Part of a small language model's weights.
Size: 12 layers, width 160, 5 heads of 32, 3.94M parameters.
Training: a variant of Adam for these matrices, 109M tokens.
MLP neurons of a small language model. Each row is named by its layer, matrix (up: input weights) and neuron, and shows model dimensions 64-127. Each number is 200 + 20 x the weight over its row's rms, rounded and kept within 0 to 999.
Before each neuron's rows is what it responds to, as a language model described it from the Wikipedia text at the highest values.

Description: Sentence-final periods
L9.up442,188,183,212,216,210,240,160,167,179,219,228,214,195,196,217,211,202,201,209,206,197,194,179,202,229,244,182,208,216,186,198,181,159,178,206,227,204,221,189,210,184,173,200,161,183,203,219,223,216,217,192,189,185,187,168,208,201,186,189,185,213,164,212,208

Description: Sentence-ending periods
L3.up253,258,212,219,223,210,231,163,231,197,197,232,184,189,192,197,206,205,219,177,183,166,188,175,178,224,219,215,211,216,200,209,195,231,183,232,215,202,202,184,217,200,200,207,183,213,181,199,220,167,220,173,188,204,187,168,190,184,146,201,178,211,161,248,203

Description: Table cell separators
L9.up436,219,171,221,206,219,217,181,197,163,234,224,204,188,172,205,188,203,209,235,239,170,169,196,202,203,193,207,182,173,196,239,200,209,192,232,214,235,220,224,223,186,209,175,204,190,210,175,192,197,190,210,192,205,205,181,159,231,219,167,173,204,187,188,225

Description: Sentence-ending punctuation
L2.up227,220,197,202,209,233,197,189,174,167,186,200,177,196,194,208,217,203,238,181,219,190,186,196,190,237,238,217,228,197,192,190,202,233,207,224,234,225,199,207,188,220,186,201,180,233,217,168,223,187,233,167,179,195,189,186,196,159,181,200,142,225,177,215,234

Description: Table row and heading ends
L3.up238,196,197,201,219,244,187,226,178,192,188,207,213,173,192,198,186,249,214,194,196,177,227,225,223,189,209,198,206,190,209,223,199,201,194,205,207,217,196,198,218,195,207,207,219,200,199,190,182,175,209,193,145,209,185,209,215,208,176,171,172,180,232,189,189

Description: Single capital letters
L2.up259,165,187,199,188,224,182,266,200,208,205,200,181,174,203,195,179,218,216,201,221,200,174,202,189,238,217,210,194,196,206,182,183,203,222,205,193,210,206,194,195,217,203,183,255,206,173,185,203,185,197,167,215,194,193,176,192,209,185,219,163,227,181,166,198

Description: Table row-final separators
L2.up19,201,193,201,180,210,201,182,200,217,200,197,172,184,203,194,209,236,227,216,199,191,204,191,182,179,248,220,217,156,177,223,191,169,189,184,220,212,201,230,230,216,186,163,200,213,195,219,216,166,201,189,159,226,204,184,176,197,203,188,164,212,210,219,204

Description: Table-cell abbreviation starts
L2.up145,197,184,182,214,181,173,219,191,202,199,169,174,193,233,217,157,232,198,186,219,219,245,215,227,238,212,197,191,225,220,186,219,201,214,227,176,223,193,160,230,187,177,209,203,219,211,198,174,208,189,176,179,192,197,176,173,180,191,147,221,208,207,182,184

Description: Letters inside acronyms
L3.up311,180,198,204,202,223,198,261,217,225,208,176,180,201,209,214,196,205,220,200,219,200,204,212,196,246,237,184,167,175,197,174,182,197,213,229,195,207,185,230,211,201,216,176,197,240,191,217,191,187,221,166,176,199,200,205,186,174,185,195,169,187,193,181,185

Description: Table row-closing pipe
L3.up87,198,191,202,220,233,216,216,233,204,196,213,192,156,191,200,214,245,227,181,197,183,201,189,193,206,193,222,222,160,195,213,209,236,198,210,214,218,195,222,246,214,176,181,196,205,208,230,199,165,240,188,180,244,185,231,201,171,163,163,175,162,176,199,201

Description: Closing quotes after titles
L3.up430,198,208,228,220,198,194,205,188,234,218,213,200,218,196,169,190,195,213,195,189,209,227,255,208,196,167,188,180,219,184,178,189,231,186,211,188,227,194,209,194,179,183,170,202,177,224,220,201,219,178,187,184,202,186,214,216,195,179,212,193,194,214,245,205

Description: Mid-word fragments, infobox data
L9.up36,227,207,218,223,198,224,242,188,228,211,197,173,190,193,222,178,238,201,233,188,205,195,215,204,203,217,198,171,194,222,200,176,186,182,222,207,196,176,216,223,201,213,201,234,196,206,190,208,206,224,187,204,193,172,222,218,216,189,195,178,197,208,157,183